{"n_layer": 11, "d_model": 192, "n_head": 6, "n_kv_head": 6, "head_dim": 32, "d_mlp": 576, "vocab_size": 1953, "activation": "relu", "norm": "layernorm", "norm_place": "pre", "norm_eps": 1e-05, "positions": "learned", "qk_norm": false, "attn_scale": 0.177, "bias": "all", "tie_embeddings": true, "parallel_block": false, "init": "normal", "init_std_qkv": 0.0361, "init_std_o": 0.0077, "init_std_up": 0.0361, "init_std_down": 0.0077, "optimizer": "muon", "lr": 0.0154, "lr_mult_o": 3.0, "lr_mult_down": 1.5, "beta1": 0.93, "lr_head": 0.00791, "grad_clip": 1.0, "warmup_steps": 200, "schedule": "wsd", "decay_fraction": 0.573, "decay_shape": "linear", "final_lr_fraction": 0.05, "batch_tokens": 32768, "seq_len": 512, "doc_mask": true, "train_tokens": 166800000, "steps": 5091, "dataset": "wikipedia_en"}
MLP neurons of a small language model. Each row is named by its layer, matrix (up: input weights; down: output weights) and neuron, and shows model dimensions 0-63. Each number is 200 + 30 x the weight over its row's rms, rounded and kept within 0 to 999.
Before each neuron's rows, "fires before" lists the tokens most often just after its 100 highest values on Wikipedia text that the model never trained on. A number after a token or word is its count.

fires before: " of" 22, "." 14, "," 12, ":" 7, " in" 6
L8.up23,238,163,197,264,265,168,219,196,183,189,179,269,207,184,191,254,182,163,142,197,227,218,184,233,185,236,188,200,219,213,211,217,232,216,183,168,185,254,228,187,197,194,197,173,233,236,204,230,155,224,166,185,142,218,244,174,224,230,168,153,186,201,192,203
L8.down23,202,164,174,232,196,173,176,269,182,227,200,214,204,243,279,228,209,187,197,205,260,221,218,204,193,175,196,142,225,214,216,224,184,247,236,195,182,171,252,266,247,215,221,238,196,180,245,223,196,191,143,166,210,171,228,226,203,222,225,187,201,200,215,224

fires before: ":" 21, " |" 19, "ement" 4, "ing" 4, "form" 4
L6.up2,274,235,222,151,215,155,199,180,211,226,273,204,185,187,212,173,253,237,195,246,212,127,184,211,223,196,211,171,215,191,250,238,158,224,238,210,185,147,183,216,244,218,188,161,173,198,165,229,245,241,187,232,141,184,224,169,210,218,189,220,183,197,225,195
L6.down2,152,233,214,186,163,201,254,176,129,235,195,180,218,198,165,177,205,267,188,213,170,199,134,236,120,237,249,224,144,134,208,183,234,146,216,203,229,164,186,210,218,159,231,198,200,155,187,191,204,216,158,197,196,213,194,207,184,212,269,158,233,196,214,202

fires before: "ment" 10, "able" 10, "ion" 8, "ing" 8, "ed" 7, "s" 7
L7.up382,270,156,222,202,161,182,196,199,229,165,180,209,196,204,209,218,197,216,216,197,240,236,241,196,231,259,222,169,189,188,205,208,223,155,184,164,268,168,239,213,130,205,172,131,176,174,193,176,206,253,209,226,186,237,195,183,238,190,213,174,191,210,156,261
L7.down382,171,208,228,199,244,170,212,209,178,230,198,207,200,192,176,199,199,285,186,212,197,210,161,200,171,196,248,206,191,203,267,172,173,156,207,235,182,233,198,196,212,178,221,241,235,164,211,214,184,213,225,209,225,164,220,176,246,171,169,215,192,211,176,200

fires before: " |" 58, "." 6, "″" 6, "0" 4, "," 4
L5.up274,189,193,217,144,154,185,205,169,213,203,202,227,209,158,218,199,225,265,224,215,220,200,160,294,206,254,198,154,180,195,202,210,166,242,221,203,191,176,245,145,194,183,212,190,206,157,182,235,209,216,161,192,181,208,176,179,172,163,162,231,177,195,193,197
L5.down274,187,195,233,191,183,220,224,181,218,239,191,227,195,138,190,216,233,243,229,231,221,224,202,184,166,187,200,190,174,218,219,212,216,220,207,206,143,155,226,175,257,220,192,148,225,200,214,219,222,215,174,146,226,184,151,209,235,160,141,171,194,230,205,199

fires before: " " 73, "\n" 20, " −" 5
L5.up247,215,186,234,159,202,209,200,182,187,210,175,193,220,239,236,195,227,252,170,220,205,225,235,244,212,242,229,195,264,240,219,208,209,216,237,152,186,221,194,180,230,165,164,207,203,194,230,174,188,260,208,233,171,193,256,169,209,196,218,195,175,202,190,239
L5.down247,233,216,198,199,170,188,155,119,166,179,150,249,218,170,223,201,169,190,182,247,214,182,196,149,200,227,116,186,236,175,208,208,249,183,206,183,214,172,234,198,204,230,209,231,181,219,180,200,195,176,176,175,240,144,248,214,227,171,251,203,208,186,252,214

fires before: "1" 35, "2" 26
L6.up42,233,200,153,248,208,181,189,188,168,176,194,192,232,192,103,230,171,216,191,171,192,205,220,276,143,172,161,216,232,193,199,226,195,256,205,177,166,177,230,183,258,218,202,170,228,147,181,203,202,187,168,249,197,160,221,211,203,246,259,238,205,215,220,182
L6.down42,143,190,224,196,192,198,218,191,177,173,168,193,219,266,243,142,217,222,202,185,208,194,145,231,176,210,152,210,231,225,183,158,161,229,217,176,158,191,178,201,159,216,218,221,185,238,209,241,175,214,221,230,229,207,167,283,263,211,234,264,208,197,137,209

fires before: "|" 40, "ell" 7, "D" 4
L8.up236,193,211,158,184,165,168,201,165,223,197,216,225,167,191,290,215,212,191,233,184,179,163,234,261,213,207,181,239,236,162,183,228,176,171,213,203,172,228,210,173,180,185,165,181,188,231,225,193,236,189,204,176,191,200,208,259,200,237,204,200,187,198,194,174
L8.down236,191,218,167,176,179,270,164,169,214,179,188,163,204,146,158,200,195,186,232,172,210,214,151,237,207,159,214,206,161,183,182,177,242,191,193,208,208,232,190,182,185,225,238,232,178,222,237,225,166,251,244,233,195,161,162,187,218,209,193,163,185,220,145,189

fires before: " " 50, "own" 5, "000" 4
L7.up288,184,183,175,173,211,231,220,191,198,212,189,220,199,241,197,246,190,236,223,165,204,228,205,155,238,224,190,283,210,145,217,183,178,204,243,209,162,164,172,185,205,180,241,225,223,219,236,235,167,192,172,245,168,165,225,198,216,199,181,242,189,254,224,162
L7.down288,193,183,274,156,199,175,163,154,209,175,203,195,229,255,201,161,241,194,167,177,194,194,171,144,214,180,220,224,150,214,182,185,226,187,183,195,185,191,194,207,204,223,240,244,215,184,230,234,141,257,182,183,255,132,160,197,207,219,264,222,224,217,216,146

fires before: " the" 37, " a" 5, "ing" 5, " them" 4
L7.up553,127,211,192,188,200,229,229,211,204,207,198,190,207,177,149,241,181,209,168,195,267,166,240,182,188,146,246,233,254,176,236,193,234,157,189,206,123,164,237,204,161,187,166,197,205,208,189,199,196,214,199,204,214,236,211,184,208,187,206,236,164,204,218,203
L7.down553,161,194,248,171,232,185,193,176,238,167,188,208,204,161,194,177,206,199,212,208,143,239,154,199,217,189,260,265,173,227,209,187,184,190,224,239,173,189,205,247,175,183,176,190,237,177,253,182,134,222,265,238,267,205,194,231,190,274,283,139,182,163,168,155

fires before: " |" 34, "%" 23, " (" 10, ";" 5, " " 5
L7.up395,277,142,222,233,188,236,206,205,233,159,125,190,239,184,222,207,207,199,199,209,184,228,236,234,236,235,214,213,194,219,230,196,210,182,180,224,246,151,146,235,216,261,174,242,207,234,213,196,257,200,224,174,236,188,161,181,197,232,186,233,177,221,196,194
L7.down395,215,219,145,205,225,245,199,168,218,175,231,276,180,208,236,217,190,177,209,174,192,166,191,243,210,218,176,224,223,203,241,138,173,220,218,177,203,249,262,215,147,139,238,222,217,141,190,202,164,194,183,227,196,234,168,201,220,244,215,253,223,206,200,218

fires before: " " 26, "n" 16, "," 5, "ant" 4, "il" 4
L6.up332,251,155,166,245,217,201,241,199,154,256,212,156,170,224,150,255,151,196,253,234,149,176,223,210,196,212,178,243,224,203,208,212,193,188,197,231,171,217,171,196,218,216,198,263,247,166,191,213,223,190,219,177,159,155,256,196,187,216,207,254,188,172,214,172
L6.down332,192,194,248,216,134,247,219,198,175,194,206,190,184,185,197,199,241,202,138,141,213,188,157,157,198,192,241,177,159,242,183,218,234,192,171,131,184,227,223,236,198,232,207,223,218,241,174,193,141,229,190,228,189,251,209,208,137,220,150,181,193,242,244,233

fires before: " |" 30, " (" 12, " in" 5, " was" 4
L8.up30,244,146,184,231,198,241,211,167,165,174,249,224,183,193,174,208,191,207,149,214,160,211,139,236,185,185,187,164,220,182,153,218,216,205,206,183,213,232,237,191,197,189,224,251,200,226,206,237,231,202,191,203,162,198,202,158,176,233,169,261,241,223,207,234
L8.down30,181,165,247,232,224,179,193,189,208,226,194,203,224,217,218,201,190,177,252,184,191,143,245,225,248,204,249,201,195,188,206,183,248,205,219,194,133,168,192,175,174,149,207,223,219,192,204,187,100,175,165,198,223,166,202,209,184,192,194,201,176,181,235,225

fires before: "." 36, " |" 16, "," 7, " " 6
L8.up318,153,209,160,206,184,201,190,191,269,199,159,202,190,137,191,172,203,133,199,203,155,229,209,259,202,206,246,157,183,264,139,171,166,208,214,161,186,214,205,217,206,198,194,227,144,159,216,205,150,232,150,199,253,191,177,253,225,248,180,219,202,191,139,193
L8.down318,171,225,193,113,214,164,192,249,203,199,238,255,198,186,238,227,223,165,230,200,210,212,201,221,135,267,182,149,186,156,220,201,206,211,182,194,219,193,167,245,208,161,178,174,234,193,221,214,189,254,217,131,182,170,147,215,188,211,232,171,156,185,205,194

fires before: " |" 54, "." 12, "," 6
L5.up530,157,219,204,188,216,249,183,191,160,208,278,177,178,192,179,170,207,229,178,192,155,208,156,237,197,195,182,192,147,134,221,185,181,193,217,196,244,189,142,214,189,191,184,190,186,205,214,216,228,180,185,231,293,288,212,188,220,197,234,181,190,210,196,229
L5.down530,265,220,230,195,179,209,160,218,182,242,219,190,202,226,226,171,149,178,221,237,251,212,184,201,209,224,172,189,203,160,252,191,222,239,171,227,226,241,259,189,216,241,243,205,222,211,178,241,200,190,196,184,188,215,150,219,204,195,218,208,146,230,186,176

fires before: "|" 32, " |" 21, "\n" 6, "7" 6, "." 6
L8.up67,181,161,215,179,221,206,121,187,236,172,232,179,164,207,238,216,181,220,243,200,218,200,240,210,198,234,200,214,232,166,161,169,234,183,182,173,202,205,191,182,171,249,172,248,229,194,248,190,251,226,179,201,207,247,218,210,223,171,202,220,189,207,171,178
L8.down67,154,194,168,195,192,209,189,177,188,231,250,159,200,233,174,210,191,192,244,192,209,226,190,243,238,204,210,195,213,213,254,155,186,211,204,164,194,141,167,228,212,187,184,195,254,239,174,205,226,150,227,213,213,155,267,227,168,214,181,303,274,215,239,200

fires before: " " 39, "\n" 35
L5.up386,181,227,188,202,193,173,214,152,258,189,195,128,153,202,186,181,246,217,204,274,204,228,220,146,204,157,190,181,198,223,156,220,187,187,231,176,183,206,190,193,223,221,220,191,253,168,245,194,211,205,200,169,252,203,225,186,182,196,199,164,145,161,220,101
L5.down386,186,218,247,285,179,153,184,194,164,235,185,165,152,212,195,208,193,208,241,185,256,158,229,157,134,197,237,204,202,168,154,162,227,231,232,228,215,243,257,146,226,202,218,219,256,166,210,203,138,188,233,231,160,166,219,226,186,200,240,169,184,172,182,201

fires before: " |" 25, "%" 10, "ens" 7, "0" 7, "andid" 6, "op" 6
L8.up509,286,219,231,188,213,183,226,200,184,199,174,264,247,251,198,165,170,204,161,138,203,274,228,202,198,193,210,222,172,263,204,200,186,142,253,157,131,258,219,227,213,210,248,209,155,178,161,221,196,210,215,195,223,155,244,159,179,249,208,211,175,206,213,209
L8.down509,224,227,236,216,154,188,196,225,251,183,202,234,173,176,254,220,218,206,223,193,211,217,195,253,148,239,186,203,211,217,248,210,194,202,196,183,229,202,159,199,270,175,245,227,178,226,188,186,218,186,211,189,222,137,238,164,152,194,250,167,206,182,184,150

fires before: " " 46, " |" 10, "2" 5
L7.up310,160,170,173,253,208,148,257,217,175,181,168,226,242,206,197,162,219,169,153,216,180,225,223,171,252,203,199,168,148,178,139,211,219,184,187,146,200,159,165,226,202,250,207,170,201,246,218,211,256,216,257,231,203,238,198,175,180,177,166,204,241,169,252,210
L7.down310,177,231,240,191,176,162,200,206,167,229,235,220,208,202,231,171,234,171,210,186,179,229,217,193,228,173,165,207,199,209,214,147,195,187,207,197,178,190,229,167,227,203,166,210,180,177,187,138,222,251,208,168,235,178,230,235,144,222,188,158,131,171,227,210

fires before: " " 24, " |" 24, ";" 9, "0" 4, "12" 4
L8.up46,196,170,224,143,244,228,248,180,201,227,124,181,196,190,223,146,184,213,201,206,192,200,216,224,183,231,171,234,204,256,186,201,190,143,209,177,156,191,220,190,177,205,242,225,154,181,194,239,199,182,233,172,225,181,188,150,198,181,198,178,186,211,245,194
L8.down46,237,194,197,158,208,231,203,218,165,177,214,264,213,193,208,234,203,208,215,225,195,218,234,191,220,187,199,179,227,215,168,208,221,228,209,222,236,261,210,191,207,142,190,132,226,241,233,163,199,194,176,199,169,164,168,214,219,180,242,182,139,202,199,216

fires before: " " 21, "ial" 10, "ary" 9, ":" 8, "-" 6
L7.up114,242,177,211,219,184,206,165,177,198,164,175,179,163,231,183,223,280,163,172,216,168,188,214,215,219,213,225,173,215,178,170,243,183,188,216,155,170,135,218,198,227,257,248,186,215,175,163,218,210,218,225,165,190,220,244,206,194,197,250,199,193,209,207,229
L7.down114,156,204,164,216,274,175,247,251,190,228,184,214,178,189,222,208,213,200,225,208,230,217,240,185,184,221,153,193,207,138,213,190,212,203,186,186,282,172,194,194,225,220,154,239,183,174,181,221,197,240,238,190,200,206,228,146,250,210,167,200,253,182,211,182

fires before: "," 61, "." 11, " the" 4
L8.up300,206,175,213,199,202,181,159,189,228,165,160,219,203,211,197,254,217,153,199,186,210,206,253,208,162,192,194,198,203,228,198,233,134,173,148,210,160,244,202,150,199,177,186,229,220,167,237,226,208,255,200,161,204,243,228,231,232,203,162,204,207,210,230,190
L8.down300,211,186,180,220,235,189,175,251,205,188,214,217,206,169,164,202,212,297,210,177,196,185,171,186,213,218,172,167,181,187,197,216,222,165,117,247,194,196,206,199,235,199,191,201,257,174,236,194,201,193,219,203,201,218,140,147,202,178,174,172,185,224,254,253

fires before: "2" 54, "1" 37, " " 4
L8.up371,233,184,208,192,201,232,178,217,220,193,179,275,180,212,153,192,190,161,202,187,258,211,202,185,162,198,180,166,245,188,189,249,205,169,119,188,216,218,161,165,178,220,249,185,217,198,199,198,174,212,199,206,212,233,211,207,229,263,189,157,191,194,228,223
L8.down371,228,179,206,242,223,212,167,153,190,206,129,200,198,193,230,222,193,224,210,133,213,240,225,198,178,244,196,243,185,186,223,197,197,202,241,196,226,205,223,218,212,171,184,198,230,184,146,269,162,208,224,163,178,251,173,181,199,172,186,190,199,122,212,156

fires before: "2" 33, "1" 17, " " 13, "98" 4
L5.up187,197,173,141,185,211,200,238,171,204,212,230,233,162,221,179,208,174,240,215,217,212,196,251,206,208,199,170,151,181,147,229,206,178,265,149,183,160,245,194,172,245,220,210,172,221,216,207,226,191,241,170,206,234,181,259,188,169,166,194,165,241,206,202,193
L5.down187,211,204,223,211,196,139,198,262,207,201,151,191,215,217,183,214,207,180,219,171,224,207,188,198,151,216,196,276,174,179,196,181,228,176,182,220,198,174,192,197,183,178,236,200,202,212,206,183,193,194,211,151,190,183,143,222,249,200,211,182,207,217,206,233

fires before: " |" 47, " (" 14, "\n" 7, ")" 4
L8.up1,106,162,240,214,224,198,175,198,216,213,212,222,202,207,110,216,244,211,201,198,226,235,200,198,189,225,181,235,161,210,204,234,186,215,231,209,234,151,208,204,215,185,209,192,238,204,249,192,202,213,189,224,197,168,215,228,131,221,192,160,166,192,219,130
L8.down1,271,207,159,179,182,208,215,176,236,233,225,177,197,239,195,219,197,204,163,216,173,170,184,200,226,234,245,208,192,203,219,185,221,181,235,197,189,199,204,171,159,185,242,174,181,229,195,203,215,201,232,208,198,199,203,187,201,135,154,186,253,192,179,206

fires before: "\n" 35, "\n\n" 13, " and" 6, "." 6, " in" 5
L5.up277,198,172,191,217,176,197,211,153,171,216,208,182,152,224,166,290,196,173,234,176,220,191,235,180,230,198,161,173,169,157,171,257,229,168,217,187,211,209,122,194,206,200,227,221,242,232,246,213,228,194,202,183,228,246,214,209,205,219,165,205,179,205,217,194
L5.down277,238,139,234,251,175,155,186,208,206,197,205,212,178,192,215,227,168,235,190,171,158,219,201,192,194,189,189,214,175,190,183,178,195,255,207,198,192,233,249,233,245,191,249,217,208,261,211,235,189,239,148,212,182,196,176,215,217,174,226,229,226,199,219,182

fires before: "." 17, "ved" 7, "ed" 7, "ual" 7, "ence" 6, "ent" 6
L6.up172,172,218,244,165,215,216,220,153,146,232,146,213,223,233,169,217,248,197,220,215,210,198,180,208,152,169,217,191,198,158,248,184,219,209,201,109,168,189,195,167,213,165,187,181,190,189,232,182,189,254,189,180,148,201,257,168,231,246,244,156,131,229,203,163
L6.down172,201,233,208,225,168,200,194,194,130,204,197,166,124,169,153,150,224,209,222,177,164,225,167,187,189,179,157,255,192,188,197,220,211,195,165,234,216,185,202,189,204,218,188,242,158,131,228,235,257,196,197,184,181,211,160,235,206,215,235,177,178,197,217,127

fires before: "s" 20, "ing" 9, "ed" 7, "red" 5, ":" 5, "or" 5
L8.up173,192,168,211,194,240,211,175,203,223,169,200,132,157,192,200,248,216,173,152,234,193,211,167,204,240,202,217,263,244,188,175,231,167,197,150,215,218,222,176,236,176,231,223,181,144,204,191,207,218,178,174,214,158,218,183,248,204,232,184,238,188,247,154,216
L8.down173,201,199,240,221,182,194,227,238,170,189,224,198,243,198,188,192,134,216,205,249,196,223,253,168,167,178,212,217,162,223,207,182,261,153,217,185,207,168,177,194,241,195,211,165,189,206,209,234,210,188,192,243,217,203,168,221,262,203,269,192,175,221,242,217

fires before: " " 22, "." 10, "″" 8, "us" 8, "er" 6, " |" 4
L7.up377,214,204,269,208,200,142,205,244,200,241,178,242,251,153,193,188,226,158,222,223,245,179,134,218,237,216,205,186,135,186,157,181,202,304,183,221,171,207,222,219,179,188,193,148,149,221,175,209,209,248,159,229,212,194,243,236,209,198,175,139,170,192,213,188
L7.down377,247,235,210,138,184,162,195,171,219,242,194,267,225,241,229,170,218,206,145,230,190,222,202,182,237,176,222,179,209,225,217,151,159,172,163,169,185,261,219,236,202,242,255,202,194,221,207,220,169,192,208,190,186,156,213,151,194,260,226,192,150,186,187,195

fires before: "or" 19, "on" 10, "lege" 10, "umb" 6, "a" 6
L5.up195,214,148,212,181,172,234,244,152,241,197,192,220,223,248,191,196,114,223,177,190,163,229,189,211,233,176,216,231,224,209,173,241,163,195,159,228,246,202,186,162,206,221,198,224,147,201,215,179,228,173,187,267,217,182,184,191,195,244,161,165,220,210,207,213
L5.down195,181,208,144,193,191,164,182,262,206,218,179,263,231,198,200,237,183,189,204,179,174,101,167,194,219,216,199,235,241,207,198,251,171,210,205,186,177,201,237,260,164,196,166,256,201,192,214,180,182,175,194,222,207,187,256,173,240,218,170,209,164,209,204,241

fires before: " |" 30, "–" 13, ":" 8, "-" 6, "." 5
L7.up363,235,176,230,187,218,242,206,210,181,251,176,140,217,250,215,227,189,234,258,183,162,221,233,224,260,158,222,228,187,191,231,167,187,200,197,196,259,258,208,205,218,196,152,170,200,183,244,224,217,219,179,209,190,224,167,237,225,212,162,207,197,184,210,202
L7.down363,289,232,210,216,174,213,199,148,233,224,188,206,216,163,205,182,194,241,271,164,212,197,201,162,210,220,195,204,172,227,216,186,237,202,195,186,213,221,246,205,164,216,214,235,213,226,176,127,212,163,213,172,214,184,175,173,186,237,221,201,184,211,191,193

fires before: "," 23, "." 22, " City" 5, " and" 4
L8.up338,188,167,158,206,178,218,180,190,177,197,210,248,199,223,220,183,189,173,216,208,221,228,226,193,205,168,227,236,186,224,155,191,140,160,173,220,208,194,149,170,279,210,293,214,208,209,165,168,214,192,149,210,207,153,214,195,211,269,228,202,220,247,180,229
L8.down338,212,234,194,238,149,175,188,183,167,162,185,196,151,224,157,233,148,230,204,241,213,233,164,222,260,168,200,191,178,183,153,185,217,215,155,201,184,199,215,174,258,190,208,215,236,228,228,229,231,208,178,195,167,184,199,224,181,204,249,179,193,227,262,222

fires before: " the" 17, "," 17, " he" 8, " " 7, " R" 4, " Co" 4
L6.up220,207,191,157,224,208,233,181,203,199,173,182,234,220,189,184,246,224,250,199,183,210,181,204,189,152,158,163,193,178,244,199,282,191,201,227,180,177,196,186,201,271,214,208,202,156,196,227,228,223,235,154,188,275,189,179,191,205,213,162,167,156,176,224,202
L6.down220,171,235,202,259,205,154,197,214,216,206,163,190,204,206,178,227,180,206,170,177,261,149,176,173,132,173,208,198,126,201,231,215,255,195,183,182,158,197,202,183,219,233,208,244,184,194,199,159,218,264,167,152,176,132,209,211,212,223,213,211,189,212,216,149

fires before: "|" 60
L8.up281,180,190,206,185,146,198,212,194,177,219,197,190,155,189,199,185,249,238,206,181,146,209,222,186,252,215,150,183,178,252,118,216,183,189,192,282,204,176,233,234,175,172,224,178,218,204,188,226,200,168,257,249,181,169,213,211,229,188,168,252,203,214,172,251
L8.down281,152,235,225,255,240,157,172,205,181,195,219,220,235,157,235,161,194,262,195,229,178,202,218,151,225,167,257,147,165,154,232,219,227,211,230,184,196,197,224,191,186,181,197,189,197,271,208,225,181,200,133,201,207,160,183,202,181,201,185,182,205,180,160,165

fires before: " " 48, "\n" 34, " ." 6
L6.up235,228,165,152,200,167,149,189,146,202,198,172,249,193,164,183,242,234,209,195,222,207,212,195,217,213,192,214,259,186,277,163,194,208,198,261,213,141,245,229,187,217,156,260,239,249,196,187,197,206,185,195,194,244,219,199,172,210,204,179,189,175,214,212,178
L6.down235,219,146,199,213,203,142,181,172,203,205,213,230,184,138,268,176,204,222,176,162,192,210,222,106,164,180,192,208,171,200,265,168,194,216,179,213,167,182,276,200,206,194,286,295,193,205,255,192,198,160,225,187,182,174,214,222,177,181,251,191,202,211,234,140

fires before: "|" 43, "\n" 13, " |" 9, "vers" 5
L7.up145,158,157,186,172,145,225,196,117,170,223,176,146,148,243,187,202,182,205,211,210,203,175,235,181,217,207,219,179,185,227,174,268,184,165,256,201,186,219,192,160,182,221,190,195,219,226,172,222,182,210,209,222,189,169,222,177,198,229,209,214,168,157,199,158
L7.down145,126,180,228,208,180,228,176,185,187,216,220,188,196,201,236,158,199,226,183,177,176,195,240,134,238,169,208,158,206,166,237,237,219,200,229,228,213,258,231,205,259,204,239,187,191,243,245,219,156,199,149,210,186,163,199,203,200,217,158,205,164,145,210,194

fires before: "2" 35, "1" 23, "ener" 5, "ide" 5
L8.up165,199,185,135,218,113,242,231,249,225,238,225,215,212,194,137,188,190,252,187,205,229,217,166,220,219,154,163,228,224,157,190,195,187,180,208,213,192,157,150,162,233,179,218,209,188,198,202,192,191,191,180,275,262,161,183,178,201,211,170,216,234,184,221,175
L8.down165,201,204,190,171,268,178,217,253,144,282,251,223,199,234,175,233,177,182,190,170,228,208,189,187,180,206,200,149,208,170,224,178,167,174,239,223,146,186,184,242,200,165,215,213,165,209,200,198,194,178,257,216,202,206,241,173,211,177,225,168,236,237,199,211

fires before: "," 33, "." 10, "s" 7, " the" 6, " with" 4
L5.up310,167,214,206,252,171,245,196,186,200,253,203,216,150,246,171,262,202,193,201,189,196,218,190,176,210,173,146,233,210,178,157,213,194,204,206,200,207,202,204,174,232,193,183,173,110,187,227,237,191,162,181,174,195,221,201,172,240,223,169,289,206,242,182,183
L5.down310,132,159,226,177,191,190,200,191,166,194,193,205,265,203,232,178,187,175,210,260,229,203,155,186,181,216,222,218,169,255,205,205,194,216,196,184,180,198,225,202,219,210,210,237,250,169,215,186,238,242,164,203,135,137,261,194,217,203,172,167,199,150,154,161

fires before: "ed" 51, "s" 12, "es" 6
L8.up123,171,234,203,208,182,227,189,212,179,210,163,194,146,217,224,217,218,224,181,166,159,225,188,152,218,206,197,177,209,207,239,191,156,178,183,213,261,180,177,172,193,192,185,211,247,195,190,179,200,255,168,249,165,178,263,173,203,194,238,193,166,200,216,237
L8.down123,164,253,216,199,155,168,215,194,216,180,249,189,233,167,211,254,215,217,184,190,242,198,175,233,156,219,185,166,192,242,191,238,250,163,229,179,194,170,184,179,214,205,158,172,157,202,162,201,230,198,169,213,194,149,210,236,242,195,168,224,227,184,183,140

fires before: " " 22, "\n" 18, "us" 9, " |" 5, "ro" 4
L6.up460,199,206,256,227,147,190,182,227,183,202,187,181,187,220,161,200,233,165,214,181,190,166,155,233,165,200,205,201,192,153,168,253,272,226,219,181,175,228,205,183,241,212,211,233,216,192,213,140,239,203,225,273,202,229,174,169,219,183,212,203,167,233,181,191
L6.down460,223,184,246,183,269,207,214,186,173,161,188,183,216,165,188,243,195,181,164,223,186,196,199,144,195,223,137,235,273,168,233,185,197,235,158,193,184,210,167,214,155,172,206,232,168,159,205,190,218,177,208,178,231,231,189,237,185,217,180,184,232,208,187,198

fires before: " |" 27, "\n" 11, " (" 5, "um" 5, " " 4, "6" 4
L5.up413,174,235,204,174,212,170,215,210,148,239,245,203,196,236,169,257,208,231,219,233,213,207,135,176,153,239,204,230,211,183,172,197,193,184,230,180,141,195,157,175,227,173,231,204,193,201,193,208,194,149,180,251,202,201,242,207,150,200,233,221,226,214,220,199
L5.down413,175,160,188,198,176,183,215,195,191,235,184,299,218,243,220,218,185,228,179,232,181,243,140,176,176,135,212,229,172,191,187,225,214,209,191,185,135,173,198,183,205,211,175,203,225,178,240,177,199,167,167,206,256,192,182,217,207,234,258,188,226,202,160,243

fires before: " " 37, "1" 13, "al" 10, "2" 9, " |" 6
L6.up278,192,183,198,163,179,207,242,187,188,155,206,266,241,234,120,165,209,206,179,224,198,198,234,197,208,220,177,225,168,109,219,211,159,222,211,206,170,235,216,204,255,238,242,205,236,157,192,223,196,133,194,164,229,188,170,170,195,228,208,163,188,218,146,202
L6.down278,239,166,164,210,235,177,183,205,174,224,150,242,217,236,200,195,169,258,219,221,202,205,226,159,131,210,206,261,220,209,197,183,222,198,212,224,197,189,217,199,186,169,142,244,149,152,239,136,243,241,215,233,214,182,219,206,231,217,192,193,187,151,223,235

fires before: "on" 11, "ed" 10, "es" 10, "s" 9, "ing" 7, "y" 5
L5.up457,186,177,188,183,221,245,187,186,220,258,193,218,253,186,253,242,194,211,204,169,226,155,178,247,217,198,231,151,224,206,224,208,232,162,231,88,186,209,219,194,196,177,188,211,201,163,231,200,162,201,248,239,205,201,236,195,227,258,195,167,200,166,122,178
L5.down457,200,226,199,213,164,156,193,172,175,220,218,221,149,195,187,180,156,175,181,235,126,196,214,199,184,172,213,213,197,195,158,177,208,204,235,186,186,184,171,248,253,165,184,187,209,164,177,224,243,233,173,186,226,201,282,204,155,173,221,196,144,163,172,207

fires before: "2" 45, "1" 27
L6.up136,159,231,211,184,197,190,193,167,184,167,195,166,241,225,157,203,232,189,203,223,242,198,264,191,249,152,188,183,274,197,212,219,177,236,208,155,170,176,148,156,254,263,240,226,196,203,173,200,228,222,190,167,197,148,156,231,249,196,235,171,163,185,171,237
L6.down136,230,185,206,193,206,147,232,182,175,199,219,157,162,184,235,176,164,179,212,213,246,191,219,201,212,186,200,256,212,226,168,219,155,199,144,168,202,239,179,248,206,201,163,202,150,199,197,205,207,183,232,218,155,207,179,215,180,177,187,261,172,194,251,208

fires before: "1" 36, "2" 30, "por" 6
L5.up520,242,159,201,205,174,210,184,220,214,222,222,185,196,210,145,195,201,247,193,212,193,227,249,198,152,181,207,206,227,155,221,217,230,240,173,173,210,254,224,161,242,198,254,203,191,216,184,211,260,212,169,249,232,194,177,220,198,208,175,225,168,192,145,235
L5.down520,179,159,194,219,141,229,166,182,198,166,181,199,221,247,219,281,222,174,240,111,229,111,270,197,215,200,242,190,182,208,213,212,168,163,173,202,184,167,214,205,262,281,229,219,210,183,198,170,137,207,203,198,194,197,210,230,188,178,247,213,168,188,238,162

fires before: " |" 50, "." 19, " " 6
L8.up80,244,237,198,197,217,184,139,199,188,179,219,186,176,242,213,142,237,215,219,217,179,200,250,187,238,219,189,220,203,176,203,165,166,209,216,212,261,199,161,161,215,177,234,178,216,224,226,244,232,174,182,207,231,220,200,235,199,256,204,174,235,221,201,175
L8.down80,209,206,211,207,149,229,182,221,185,231,195,212,188,182,164,251,197,193,216,191,197,163,213,213,243,167,138,198,208,219,236,225,211,196,189,159,181,161,198,236,167,261,154,214,199,228,199,189,230,158,235,168,232,180,235,198,214,233,240,195,199,200,174,262